Weights of a small GPT-style language model, trained from scratch on English Wikipedia.
Architecture: rotary positions, untied embeddings.
MLP neurons of a small language model. Each row is named by its layer, matrix (down: output weights) and neuron, and shows model dimensions 266-329. Each number is 128 + 24 x the weight over its row's rms, rounded and kept within 0 to 255. A neuron's up and down rows have the sign that makes its largest values positive.
A block is one neuron, or neurons of one layer that tend to fire together. After each block is what it responds to, as a language model described it from the Wikipedia text at the highest values.

L7.down72 [133 129 155 154 133 100 139 106 120  99 152 163 130 173 146 115 151 143 134 123 103 155 107 127 153 123 135 100 117 152 133 122 114 142 114 114 133 135 107 127 125 120 130 128 152 115 129 121 136 125 135 137 164 102  98  77 170 118  96 178 178 120 140 127]
L7.down163 [150 152 145 143 132 164 120 108 116  85 137 137 124 132 171 145 142 141 119 136 105 181  97 137 164 129 147  96 153 130 112  87 106 131 147 126 152 121 111 153 116 138 137 156 109 111 147 128 130 115 152 144 140 132 115 108 146 154 133 122 164 121 179  98]
L7.down315 [107 136 150 116 105 122 125 116 141 129 140 133 126 132 140 118  93 102 161 160 106 129 134  74 121 103 145 184 140 133 141 139 111  98 154 136 110 137 119 135 104 147 144 127 107 117 159 155 136 159 122 165 132 121 110 125 145 142  92 126 104 146 115 145]
L7.down479 [111  98 148 124 118 101 117 103 108 123 107 200 104 131 114  84  90 132  78 137 151 101 112  91 133 102 134 148 138 117 160 160 132 140 124 121 143 148 142 117 108 144 136 152  95 123 163 119 147 134 161 153 132 154 104 118 131 164 125  93 146  85 110 123]
Description: Prepositions inside institution names. Prepositions of, for, on that join parts of an organization or office name, such as Ministry of, Council on, and Institute of; also pipe separators in sports tables.

L7.down219 [124 135 111 129 137  98 121 145 140 126 188 161 140 147 169 155 116 172  88 133 117 130 166 147 161  95 115 135 132 129 109 118 117 158 121  81 121  99 127  83 150 111 153 116  98 127  89  89 129 113 130 140 152 161 116 144 125 116 123 174 184 133 159 118]
L7.down324 [120 147 149 121 118 159 136 122 144 100 130 120 115 131 150 130 116 168 158 143 116  97 130 130 113 145  99 140 134 112 164 167 166 168 126 111  91 157 114 177 150 113 135 131 101 131 109 144 135  93 119 126 145  89 131 155 120 159 111 129 148 124 134 111]
L7.down499 [175 146 155 160 149 124 153 171 148 124 161 143 147 161 101  85 146 145 122 108 111 124 128 167 105 151 164 157 124 135 101 154 121 125 123 116 135 162 172 129 127 101 187 106 135 125  89 141 111 117  89 100 158 114 129 114 148 108 105 150 188 138 127 145]
L7.down909 [156 132 163 111 111 140 141 146 150 118  81 138 119 117 140 120 118 167 139 114  61  91 132  90  95 168 168 144 166 124 151 144 115 118 140 157 150 135  90 141 121 137  95 139 179 129 108 161 114 170 134 188 171 129 126 112 134 106 113 160 144 170  84 148]
Description: Boilerplate template tokens. Predictable tokens inside formulaic Wikipedia text such as census age breakdowns, election and sports table cells, infobox field colons, and list headers, e.g. "65 years", "List of", "Turnout |".

L11.down337 [123 135 117 149 153 140 161 123 119  79 113 126 121 117 149 148 157 150 126 161 117 133  50 129 123 136 143 151  89 137 101  95 127  98 121 140 122 119 132 134 130 123 132 154 148 152 132 138 122 148 112 136 112 149 148 114 129 129 137 117 104 113 136 155]
L11.down577 [124 119 139 122 136  99 158 148 118 152 117 147 125 144 124 132 106  70  81 108 104 110 185  97 135 193 132 132 120  96 131 123 115 107 131 111 125 116  97 116  94 134 153 146 162 112 138 104 144 118  88 118 155 158 128 152 141  74 126 109 131 141 136 102]
L11.down644 [142  62 135 115 124  93  85 139 117 200 103 141 136 133 149 120 121 145 162 144 131 123  96 143 140 139 138 158 112 174 139 135 151 120 152 141 108 126 120 169 104 154 110 135 124 129 158 126 122 117  90 143 146 157 149 114  85 113 122 137 146 130 137 181]
L11.down730 [130  94 111 122 123 117 133  91 131 201 150 149 100 172 175 106 112 118 155 122 128 116 100 118 138 163 116 129 119 105 108 158 159 143 137  99  88 161  98 103 132 136 116 141 148 127 109 132 176 127 133 122 116 113  71 133  91 106  98 137 141 169 130 148]
L11.down772 [ 99 123 147 142 113 158 101 140  92 108 133  99 125  75 148 132 123 124 124 147 143 123 134 114 101 144 171 147 119  85 129 111  95 109 131 142 143 105 123 148 162 128 151 171 148 116 137 126 146 117 110  95 160 145 143 138 131 161 111 133 151 137 122  68]
L11.down781 [136 141 130 145 138 145 137 140  87 142 144 148 157 130 145 138 158 105 137 122 141  89 112  93 137 149 120 108  99 129 184  90 105 101 124 118 172 160 128 119  92 123 127 134 136  73 136 115 149 119 127 149 164 150 115 114  84 149 113 118  84 135  95 137]
L11.down1121 [145 172 164 156 124 185 140 128  88 108 162 118 167 123 140 149 145 137 139 126 116 150 107 135 141  88 151 116 110 141 104 119 115 136 102 147 206 134 144  99 131 106 109 113 154 154 110 111 131 131  93 129 164 118 129 137  96 115 116 132 207 115 148 130]
L11.down1141 [120  89 122 118 131 128  93  81 128 111 105 141 156 166 125 113 111 125 124 105 113  90 105  51 122 138 155 121 123 167 143  69 103 119 147 114 105 128  88 129  99 142  94 113 148 109 140 139 147 114 129 136 148  97 129 164 134 144 125 149 145 106 135 148]
Description: Partitive "of" after quantifiers. Mostly the word "of" right after a quantity word (one, some, several, two, 323), as in "one of", "some of the"; also weakly "among" and table header separators.

L7.down402 [150 143  98 100 123 128 141 126 101 198 170 125 139 148 175 140  92 112 174 129 158 114 159  92 152 112 126 153 128 156 171 137 113 132 153 129 153 171  98 133 118 136 119 117  80 105 113 142 153 150 165  91 165 115 129 142 102 110 138 136  60 103 137 135]
L7.down546 [111 136 164 128  62 149 135 104 106 148 129 137  88 117 124 160 117 154  92 109 138 144 119 156 120 127 111 126 119 111 123 135 148 101 137  86 123 137 131 131  82 145 173 130 127 135 150 131 109 128 172  94 111 107 115 140 120 158  98 133 141 129 105 144]
L7.down700 [124 151 104 115  96 108 110 156 109  13 144 124 117 148 127 118 150 140 123 129 131  96 126 135 110 122  97 162 140 149 111 151 138 104  67 120 113 102 144 125 173 102 109 124 134  80 146 143 142 127 139 161 106 146 122 137 142 132 127 121 134 149 111 149]
L7.down1127 [105 111 147 120 105  89  83 116  95 126 115 149  97 146 148 145  94 126 109 128  97 157 122 164  91 160 145 142 140 145 146 125 111  88 118 148 159  99 115 137 121  78  97 105  30 129 128 137 145 123 127  77 106 123 140 163 154 190 145 129 182 135 118 153]
Description: Clause and predicate continuations. First word continuing a sentence after a comma or auxiliary, like since, until, and, saying, or passives such as rushed, taken, shot, plus line breaks ending table rows.

L7.down13 [140 138 106  80 126 145 128 136 160 212 122 144  82 131 106 134 145 143 133  86 134 161 147 103 156 156 146 115  97 140 140 156 166 128  96 118 141 127 129 159 136  94 140 142 123 143 116 139 137 117 140 144 110 114 133 101 146 166 153 107 118 116 164 124]
L7.down401 [140 148 114 128 145 124 122 137  92 196 171 138 180 142 142  98 128 121  75 125 169 100 136 171 151 135  90  93 111 117 169 128 125 147 104 125 131 141 140 153 114  96 134 121 154 138 102 154 148 139 150 129 148 150 156 147 132 142 133 144 164 150 107 137]
L7.down1006 [ 98 130 134 123  97  63 153 162 101 157  88 172 149 149  81 142 130 152 143  99 176 157 184 153 113 142 143  91 123 140 119 138 140 108 118 165 152 117 105 113 106 143 106 131 113  93 146 129 100 151 102 114 104 114 148  90 110 124 115 146  93 151 131 111]
L7.down1145 [143 151 129  87 125 175 121 120 104 156 142 112 128 114 157 112 141 105 138 151 116 159 131 140 179 116 138 108 125 129 147 152 106 142 136 164  83 185 100  96 119 133 141 118 177 128  91 142 141 116 114 109 128 104 149 120 156 136 153  95 114 129  84  90]
Description: Clause-joining and after comma. Mostly "and" (sometimes "but") after a comma that closes a full clause and starts a new independent clause, e.g. ", and some"; also sentence-opening "According" and sentence-final periods.

L11.down112 [139 120 130 118 113 149 143 159 109  88 174 128 146  94 136 149 138 118 124 140 118 158 137  74 146 163  90 140 143 134 100 132 136 128 117 148  84 137  88 124 143 108 165 102 122 172 122  96 120 133 142 152 115 123 107 120 128 155  96 115 141  97 111 108]
L11.down554 [ 98 149 159 123 133 177 145 155 114 152 122 103  97 173 127 154 119 145 111 105  98 132 136  73 140  83 140  59 115 142 136 155 106  88  67 111 118 133 167 110 126 126 173 147 146 123 131 124 143 133  92 142 117 135 148 125 112 120 128 128 112 160 156  88]
L11.down839 [133 118 118 169 169 117 102 140 156 104 150 135  98 124 133 107 140 129 110 148 115 148 129 139 115 151 103 168 123 146 122 157 108 143  86 117  64 130 124 139 150  98 129 168  97 182 114  81 160 115 134 122 114 138 118 102 128 103 125 119 161 174 169 116]
L11.down840 [138 109 124 118 131 159 139 169 127 121 188 133 120 188 156 132 113 106 156 129 138 129  97 135 116 127 111 122 133 152 138 113 135 127 134 177  99 129 151 128 128 171 135 151 131 113 115 128  96 146 142 151 107  99 104 166 158  99  55 156 136 159 123 162]
L11.down919 [145 102 111 102 169 122 142 137 134 157 146 100 111 119 138 151 153 144  99 131 146 153 121 110 125 123 135 116 107 179 140 161  92 148  85 134 121 138 115 125 157 120 132 161  81 130 101 129 155 123  78 144 142 104 147  98  98  74 109 151 136  88 121  98]
L11.down943 [124  95 138 132 128 133  81 113 157 104 112 126  97 138 151 152 117 112 134 143 125 138 151  87 144 149 161 160 114 111 116 105 138 141 145 144  75 115 124 109 151 120  95 122 116 151 108 120 136 139 149 175 112  98 112 141 136 157  88 135 161 121 100 106]
L11.down1024 [118  94 161 163 132 165  78 150 150 185 100 145 110 142 185 118 121 109 131 133 139 179 114 130 132 118 147 143 146 117 127 148 123 106 140 160  91 123  72  96 109 112 149  84 134 147 139 138 130 158 141  93 131  62  91 146 124 126 137 150 119 163 193  91]
L11.down1138 [101 171 177 137 135 135 131 138 100  97 103 136 128  78 121 144 111 118 155 133 173 159 121 196  98 118 140 174  77 149 127 118 126 164  95 147 141 123 158 109 125 108 106  99 113 165 127 153 154 115 153  97 128 150 102 118 149 151 122 158 123 172 120 145]
Description: Clause-joining conjunctions. Conjunctions like and, but, where right after a complete clause, usually after a comma, that start a new narrative clause in history or biography text.

L7.down218 [151  95 186 155 106 109 125  94 139 102 121 133 139 120 117  67 163 122  96  93 178 134 124 178 146 153 130 100 137  98 104 147 144 107 157 129 136 138 134 117 137 142 166 109 168 130 108  58 120  74 122 117  53 126 153 118 100 103 117 139 135 146 134  94]
L7.down263 [130 141 109 154 134 169 160 143 116 165  86 102 107 127 171 172 140 128 145 126 150  96  90 127 141 113 128 130 117 161 164  89 108 129  88 165 165 124 162 101 109 135 128 104 146 152 138 151 125 135 128 128 141 109  80 157 122  92 101 110  96  96 176 157]
L7.down785 [114 115 109 108 112  86 105 165 139  89 142 121 147 116 143 120 137 148 123 113 119 105 125 115 126 120 148 164 120 105 125  96 109 143 107 152 152 120 160 121 113 111  79 142 170 155 142 101 109 157 145 124 131 113 133 159 111 103 109 154 113 153 167 140]
L7.down987 [ 95 120 109 139 122 100 135 129  88  96 167  92 162  83  89 140 114 148 123 145 157 126 143  98  84  72 149 125 106 154  78 113  97 129  98  62 166  78 140 137 126  79  87 108 104 110 161 137 138 149 119 146 106 163 118 118 107 126 116 150 143 163 138 143]
Description: Acquisition and role verbs. Predicate word right after a named subject, mostly acquired, bought, purchased in company or sports deals, plus "as" in cast lists and verbs like served, worked, joined.

L11.down0 [105 165 159 130  92 138 118 167 129  88 142  93 143 114 132 140 109  87 108 125 133 129 114  91 154 130 123 167 142 114  85 120  85 126 105  98 117 113 115 121 141  98 122 130 184 173 115  97 130 114 156 133  78 128 162 154 122 110 138 135 168 128  93 137]
L11.down11 [114 127 117 110 141 141 133 110 126 107 129 116 108 146 149 133 103 114 140 140  80 105 148 143 115 164 138 113 137 120 137  99 118 114 158 110  96 105  78 132 160 117 160 162 115 165 126 126 108 145 104 161 130  88 137 128 177 106 129 123 112 133 112 124]
L11.down171 [100 148  91 143 113 105 124 139 138  66 106 105 133 112 139 135 133 163 121 105 102 144 122 149 153 119 113 118 134  98 116 126 132 139 121 119  83 122 113  77 131 147  97 139 116 132 161 159  75 126 136 127 147  98 165 138  86  97 108 109 123 123  85 143]
L11.down451 [117 150 155 134 129 147 153 133 107 141 142 131  99 156 139 164 121 122 150  96 111 150 143  97 103  73 117 151 149 110  90  99 129 116 133  98 139 133 133 132  76 108 153 101 112 118 169 168 125 160 124 167 126 122 120  91 110 130 163 127 135 151 158 123]
L11.down672 [134 189 109 134 175  75 196 124 140 167 109 131 127 165 166  91 113 135 157 172 125  96 149 103 139 162 122 116 102 187 118 160 196 129 138 134  98 138 101 127 143 176 161 107 111 125 176 138 166  70 106 101 134 138 110 117 144 110 150 126 160  87 118 156]
L11.down738 [167 126 127 147 104  78 113 103 104  77 171 194 105 104  95 139 124 109 125 125 107 133 117 107 139 125 145 127 100 118 144 135 109 171 126 129 115 166 170 144 132 112 107  96 117 178 146 120 102 132 141 125 126 164 143 123 136 141 132 122 116 123 142 119]
L11.down748 [116 130 116 105 139 148 168 105 104 129  91 137 107  70 151 118 123 146 134 124 118 130 142 140 113 142 123 128  99 153 113 151 113 125 115 109 109  94 136 120 145  79 111 131 130  93 126 123 134 129 151 128 136 129 155 125 130 122 131 125  99 165 115 128]
L11.down1139 [154 163 137 149 117 145 119 168 128 167  98 203 127  84 120 133 147 100 119 115 142 134 140 155  92 126 129 126 130  97  69 139 125 159 105 134 141 152  98  92 142 119 104 118 117 160 115 100 186 175 142 102 147 136 126  99  69 133 115 149 126 190 130 152]
Description: Designation/status predicate slot. Words that set up a title, label or status for a subject, such as designated as, considered, named, declared, became, title of.

L9.down650 [172 130  95 154 168 115  92 122 108  82 147  91 146 139 149 156 142 111 127 125  96 157 174 173  99 124 115 151  80 146 131 124 112 136 151 151 110 137  81 117 124 117 140 105 124 111 100 108 108 128  94 175 136 143 118 143  98 156 134  82 153 144 114  94]
L9.down1016 [172 161 140 149 169 127  73 172 132 166  76 124 128 112 157  92 129 118 150 107 109  99 164 190 125 170 155 120 137 117 118 144 165 129 134 123 115 133 124  79 156 166 139 104 134  64 137 128 101 130 145 187 163 151 123 152 102 140 173 120 130 113 145  99]
Description: Abstract head nouns. Abstract head nouns right after an adjective or determiner, such as new form, serious manner, homogeneous part, informed approach; also from after retired, discharged or translated, and cells in election and score tables.

L11.down229 [109 134 136  94 155 117  94  97 161 146 142 149 134 136 177 121 133 101 129 164 115 112  82 115 108 155 118 113 121 141 132 183  79 126 143 134 143 153  98 129 190 107 108 137 157 146 106 140 180 110 145 115 135 125 115 129 138 124  56 117 126 107 151 136]
L11.down349 [ 74 124 155 103  91 130  81 152 147 114 147 128 137 108 125 139  92 116 141 106 133 134 156 102 107 110  53 128 149  81 138 110  80 115 142 160 150 130 143  99 108 112 118 127 130 132  99 125 109 123 156 120 124 111  99 128 121  88  77 134 170  88 168 149]
L11.down593 [ 91 105 103  84  99 142 115 185 122 123  73 109  80 142 159 139 128 111 116 107 122 124 131 189 104 104 120 141 132 139 142 160 147  93  91  87 158 109 105 119 130 131 121 145 175 116 168 129 168 125 142 116 107 105 130 149  92  99 124  72 125 130 139 110]
L11.down718 [101 122 128 104 132 121  94 153 107  33 154 131 110  89 143 158 137 113 190 113 129 163  87 119 119 130  96 144 115 137  99 110 131 146 101 122 119 150 145 133 136 134 136 189 154 135  88  84 139 143 107 124 115 185 111 124 119 100  83 106 161 128 130 114]
L11.down766 [101 145 131 124 177  96 125 138  98 113 121 138 124 106 131 147 118 153 125 146 105 128 112 116 126 148 119 160  71 145 113 141 144 115 101 140 150 107 148 124 155 128  90  85 134 128 130  88 118 130 122 109 118 132  87 150 160 102 135 156  91 145 155 137]
L11.down813 [143 158 166 109 157  82 110 148 151 101 132 115 105 115 117 171 161 142 111 133 124 129 120  82 176 141 125 105 138 128 119 148 149 100 162 133  95 121 157 156 105 118 139  90  81 157  99 121 137 115 136 145 139 125 163 181 124 153 161 133 110 120 137 132]
L11.down1061 [178 123 126 127 131 136 119 132 107  76 113 119 126 155 112 166 130 123 135 107 132 128 153  98 150 103 130 160 164 155 134 115  95 140 145 134  97  97 122  96 119  49 120 119 134 132  99 108  98 137 122 124 183 129 129 175  92 146 137 148 205 137 153  99]
L11.down1064 [ 99  86 108  98 131  97  93 145 116 120  88  99  78 121  75 101 151 177 164 108 142  95 139 128 127  48  94 149 164 119 128 131 140 119 103 125 164 150 142 103 109 138 149 167 118 124 158 139 118 104 126 122 148 127 100 135 102 147 105 143  83 140 135 128]
Description: Comma after introductory phrase. Commas closing a sentence-opening phrase right before the main clause subject, as in "In reality," "By law," "After this fiasco,"; sometimes "that" opening a complement clause.

L9.down755 [123 177 138 136 177 123 104 137 115 117 143 176 113 122 145 154 113  96 120 122  83 134 138 134 124 181 117 151 126  84 144 108 114 122 126 149  98 125 133 111 122  90 138 170 145 143 115 141 111 122 125 112  95 116 120 112 114 101  68 114 139 113 155 134]
L9.down854 [ 96 120 161  99 150 135 113 109 109  90 130  83 181 103 133 139 139 130  96  99 116 132 158  88  97 109 157 161 118 112 113 152 122 110 127  99 133 105 149  91 135 132 129  97 138 135 127 148 127  73 130 108 133 124 109 160  91 104 135 138 232 127 172 134]
Description: Predicate head after copula. Verbs and adverbs opening a predicate right after was, is, which, that or never, such as came about, being, primarily, mainly; weaker on list commas and table tokens.

L9.down848 [134 106 146 136 144  99  94 140 157 130 105 104 144 143 138 140 136 105  92 126 151 147 156 161 127 138 124  74 142 145 139 166 165 142 104 143 151 104 174  98 151 166  97 107 137 159 123 134  57 128 123 157 146 109 136 124  85 122 144 185 141 121 111 141]
L9.down942 [116 142 116 137 156  94 171 115 113 122 122 110 172 138 122  96 161 159 131 153 163 108 133 187 122 106 124  92  77 127 110 147 113 165 121 131  86 130 135 192 164 136 169 145  94 120 123 114 143 117 153 123 126 113 167 102 110 112 148 151 147 123 103 133]
Description: "Of" in fixed phrases. The word of finishing set phrases such as as of, because of, half of, most of, one or more of; occasionally mid-word pieces in names or tables.

L11.down163 [158 140 119 139 134 128 119  95  92  96 143 129 142 123 144  92 150 130 107 118 162 121 121  77 126 141 124 114 133 151  96 148 130 109 143 126  97 150 123 131 121 127 143 130 118 114 123  97  62 122 111 129 132 123 141 147 131 151 166 119 146 147 175 141]
L11.down172 [139 116 140 129 122 114 107  97 152 144 124 160 119 114 125 115 147 161 155 125 115 134 143 132 136 137 138 128 166 175 166 195 124 135 123 124  80 144  94 136  94 165 142 101  90 100 162 132 167 126 114 115 135 113 131 112 121 126 168 136  73 190 149 120]
L11.down196 [138 133 133 126 100 127 103 149 112  91 134 156 159 126 138 177 162 104 108 169 174 138 139 112 141 143 145 151 138 143  96 137  64 155 129 128  95 115 130 103 123 120 134  93 100 138 131 121 114 134  74  96 112 149 117 106  99 109 141 107 174  97 171 155]
L11.down392 [130 120 106 145 136 101 170 112 116 190 155 168 156 171 120  98 131 156 170 166  99  96 129 164 117 133  88 145 121 209 118 122 129  97 114 105 113  87 154 173 143 100 102 133 139 104 148 149 116 151 129 122 140 129  97  92 130  97 205 128 109 146 154 131]
L11.down636 [150 150 141 150 131 104 127 143 103  89 132 120 146 152 118  98 148 173  95 134 126 126 149 118 148 139 114 131 133 134 105 163 149 132 128 110 128 128 119 103 181 135 142 125 122 162 156 178  80 164 132 125 127 125  96 129 128 164 163 137  88 129 130 168]
L11.down879 [129 121 117 125 124  99 132 172 121  90 106 133 108 118 116 149 186 117 172 138  96 126 120  83 117 115 142 145 115 203 119 155 122 136 107  95 109  69 147 133  92 108 126 111 116 124 124 122 143 172 127 149 152 109 116 124  83 124 139 104 128 110 150 146]
L11.down904 [126 127  86 122 114 153  93 107 102 131 158 100 138 118  82 141 153 144 137 127 140 124 139 101 122 120 113 127 120 124 128 125 123 155 133  76 152 130 149 114 159 107 149 129 114 119 145 139 182 103 145 156 127  90 128 136 119 144  99 105 172 152 140 127]
L11.down905 [119 145 158 146 148 130 100 124 102  85 114 124  98 151  99 115 140  70 131 140 156 108 125 134 106 121 146 122 132 124 129 173 142 146 127  84 145 139 165 145 108 155 113 114 131 147 152 145 130 145 134 187 138 106 130 127 159 153 136  95 118 123 117 138]
Description: Complement-introducing function words. Function words that close a clause and introduce its content or complement, such as that after concerned or argued, of, in, to, and was after objective.

L11.down47 [113 111 143 105 142 119 156 168 139 134 142 132 157 132 127 122 154 102 145  90 126  98 102 149 126 129 147 141  89 124 117 151  93 138 121 158 161 120 125 158 110 182 116 120 143 116 140  92 102  92  49 150 133 107 130 134 118 128 124 126 129 126 134 139]
L11.down116 [140  99 121 123  90 124 122 173 110 110 124 120 120 103  92 114 144 149 117 140 179 139 132  92 122 135 109  85  92 147  87 149 149 159 108 117 107 130 133 146 160 114 132 145  98 130 109 120 128 139 130 124 121  72 125 144 107 139 121  74 131 116  89 130]
L11.down273 [132 158 133 125  95 111 181 130 125 129 149 100 133 127 107 144 174 108 150 124 170 125 122 125 157 173  42 134 107 116 136 107 105 134 121 150 131 118 144 136 174 189 111 142 116 139 130 162 164 134 134 151 171 140 122  90 137  93  88  97 123 140 146 152]
L11.down469 [110 136 164  93 137 142 123 123 128 136 151 112 124  97 105 158 114 113 179 116 113 160 151 136 116  63 123 162 151 115 141 145 112 125 108 170 149 121 173 130 143 126 137 119 140  69 138 126 115 149 100 167 149 173 140 166 143 135 134 140 114 116  90 127]
L11.down587 [ 94  94 170 124 131  93 146 148  96 126 147 138 123 134 101 140 124 139 100 168 159 188 120 143  69 126 106 119 184 105 127 137 118 151 104 132 161 117 139 174  80 105 126 175 110 154 153 137 188 107 101 122 168 176 131 105 135  85 168 113 110  82  90  94]
L11.down687 [150 142 109 109 151 105 151 132  95  94  81 174 130 164 140 110  95 120 140 104 107  81 161 142 140 143 112 110 150 114 118 126 123 132 111 152 141 105 117 125 139 114 123 103 171 100 114 164 134 153 107 165 104 106 125 125 136 112  91 167 141 167 115 118]
L11.down1001 [127 106 124 102 127 107 119 134 163 131 144  85 165 139 126 139 119 105 132 123 136 117 171  50 141 123 116 128 114 114 108 124 153 151 114 141 153  99 123 107 151 190 135 116 113 138 109 131 146 153 117 156 127 124 122 164 140 119 101 100 124 119 110 122]
L11.down1106 [183 177  96 135 131 136 157 166 155 150 125 138 107 101 112 149 107 168 119 139 123  85  63 111 117 149 110 140 146  94  94 178 118 148 104 145 111 147 148 144 132 127 125 112 121 119 122 111 111 142 116 150 100 143 117 142 158 122 138 177 158 126 141 153]
Description: Prepositions after membership-change verbs. Prepositions right after verbs of joining or leaving a body or event in biographies and sports text, e.g. elected to, discharged from, withdrew from.

L11.down417 [109 138 142 127 158 102 112 112 118 102 177 107 131 154 125 114 180 148 137 169  97 141 107  91 116 147 164 127 123 124 152 115 138 149 129 138 192 151  97 131 148 149 146 127 130 123 142 111 152 130 174 144 106 140 128 133  99 114 139 168 132 112 117 150]
L11.down470 [136 112 106 143 147  95 116 100 116  44 124 114 135 102 130 152 124 148  96 105 132 127  98 120 113  88 157  82 125 111  99 164 115 118 126 153 113 120 124 110 133 121 161 114 117 113 145 134  74 143 102  85  86 154 113 103 127 131  99 123 113 111 161 187]
L11.down630 [156 100 143 163 174 141 118 138 140 128 139 105 108 124  96 159 124 124 101 106 133 192 122 170 162 159 119 121 148 122 139 134 130 150 132 142 105 104 142 122 151 116 137 122 154 136 123 116 137 120 136 155  80 164 114 135 141 138 130 107 127 132 132  81]
L11.down651 [108 173 111 136 149 126 124 134 156  99 116 123 170 134  86 165 114 123 117 169 126 178 148 189 109 127 121 102 111  83 139 122 110 152 168 134 101 130  93 117 136 136 132 125  89 138 156 121  73 129 126 106 128 168 106 110 124 109  95 127  56 112 151 151]
L11.down743 [144 136 174 157 147 128 132 116 149 122 149 138 146 130  91 133 143 128 123  89 147 116 157 121 142 130 105  93 112  94 105  84 131 130 158 143  97 115 135  70 190 149 118  97 121 130 123 123 131 127 175 123 123 148 133 106 129 133 122  98 127 162  92 123]
L11.down891 [142 165 103 163  95 112 118 172 133 161 167 153 104 155 107 159 121 143  92 145 144 114 101 166 117 199 120 136 137  78 151 115 104 139 151 104 153 164 124 128 144  97 152 185 139 152 138 134 104 116 118 106 139 114 123 131 143 165 119 157 131 145  78 166]
L11.down1022 [104 139 200 140 135 122 119 134 123 150 112 119 128 150 124 149 123 132 171 131 126 170 110 160 126 125 181  61 155 146 124 139 153 153 113 121 168  83 123 115 129 120 141  99 104 147 149 118 135 102 124 156 115 168 102 116 133 123 101 103 115 131  88 102]
L11.down1163 [113 142  68 120 101 141 109 139 142 130 129  99 109 110 159 109 110 174 179 107 177  99 115 115 145 117 106 111 114 135 114 144 213 146 128 134 107 173 110 123 147  50 151 121  89 147 149 127  93  83  69 139 119 136 166 111 127 131 161 150  86 128  81 139]
Description: Table header cells. Column-header words and pipes in the first row of wiki tables after a section heading, such as No., Party, Title, Year, Season.

L7.down282 [109 141 121 122  85 133 105  90 125 170 144 114 158 151 128 131 103  92 135  79 107 149 125  99 161 139 141 159 183 146 167 167 104 143 144 152 108 174  96  89 122 140 127 156 134 137 158 137 123 141 147 133 130 145 151 130 112 124 105 134 126 125 114 152]
L7.down285 [106 135 129 162 132 135 115 106 129 163 130 133 115 130 123 135 109  87 138 170 115 111 119  88 144 164 110 126 127 160 103 146 147 124 124 144 131 170 110  97  98 136 136 127 108 116 114 129 129 151 156 142 168 160 126 151 118 122  89  99 175 109 139 142]
L7.down670 [122 156 193 139 134  95 155 127 114 129 142 129 104  88 113 128 121 144 147 183  99 132 133 163  81 124  63  99 111 160 136 118 155 128 120 122 117 147 154 129 147 142 125 121 129 109 134 148 113 132 127  99 134 134 132  94  83 116 150 133 154 124 118 107]
L7.down1090 [ 95 123 126 143  99 136 103 112 121 146  91 158 132 154 124 128 125 154 149 116 133 128 131 106  96 115 117 149 124  93 119 127 144 157 114 141  91 125  87 168 145 116  96 103 124  81 137 123 132 128 128 156 137 163 144 110 143 111 158 117  79 167  91 114]
Description: Party column header. "Party" as the first column header of Wikipedia election-result tables, plus weaker collective nouns such as raiding party, group, federation, family.

L7.down396 [166  99 140 172  91 143 149  99 128 122 148 118  81 141 120 109 108 127  96 110 117 141 139 102  96 112 137 127 136 112 129 125  97 125 109 157 101 101 133  92 131 115 125 120 107 141 114 132 157 154 112 118 115 140  94 124 133 114 139 159  98 146 120 137]
L7.down693 [126 173 155 143 114 186 109 136 118  78 119 137 115 116 129 163 112  91 155 145 126 161  94 182 132 151  81 131 142  96 111 127 109 102 131 156  87 103 109 139 142 105 138 113 100 149 112 123 110 107 131 143  86 141  96 163  98 153 105 131 106 119 116 149]
L7.down819 [133 160  88 117 133 159 142 137 152 142 149 136 118 169 108 122 102 144 132 142 129 134 108 146 153 113 145 100 101 103 108 159 109 159 118 158  66 127 133 159 158  54 142 148 114 101 115  65 144 174 136 144 123 114 107  95 140 160 108 134 140 149 124 160]
L7.down921 [152 130 161 122 113 187 132 100  95 117 105 110 147  66 119 127 145 102 185 109 148 158 149 146 133 115  94 173 115 140 125  81 141 120 115 136  96 148 121 116 176 152 159  94 110 125 180 120 118 152 131 147 138 143 129  88 118 145  65 135 129 187 129 130]
Description: Appointment to role/title. Words that introduce a title or position someone is given, mainly "as", "named", "appointed", "elected", as in "was named Editor", "appointed Bobb as".

L9.down696 [ 84 132  94 121  99 121 108 135 125  33 151 103 183 107  90 109 144 138 168 119 174  88 128 154 104 115 137 133 154 170 102 131 105 136 172 165 113 147 146 165 124 113 127 125 163 133 133 120 160  76  95 129 148 148 140  91 132 109 171 142 123 119 117 138]
L9.down1196 [136  90 145 146 144 156 123  75 152  58 114 141 156 147 100 148 119 127 155 143 140 103 144  91 110 137 158 131 142  75 112 119 120 153 147 149 128 159 152 132 103 139 108 116 140 150 132 123 123 180 132 131 113 133  92 106 159 147 118 114 124 123 149 165]
Description: Table header cells. Column-name words in the header row of wiki markdown tables after the first few columns, e.g. Actor, Lyrics, Total, Candidate, plus the header-ending line break.

L9.down507 [103 159 153 160 146  83 135 155 108  72 169 143 132 101 133 156 124 110  93 134 128 167 109  91 112 114 152 106 121 137 147 141  93 131 124 115 114 159 121 119 102 126 142  76 174 166 121 145 148 115 110 122 102 118 141 131 126 103 121 105 105 113 162 130]
L9.down871 [121 123 124 137 170 116 137 106 121 160 163 120 160 140 126 133 115 102 146  89 108 164 136 135 172 126 165 148  95  97 117 152 104 116 128 114 122 137 123 134 116 129 147 135 150 137 126 141  71  93 134 149  86 173 120 114 141 130 138 125 133 134 169 133]
Description: Verb-governed prepositions. Prepositions or particles fixed by the verb or noun just before them, e.g. sided with, interest in, took over, carry out.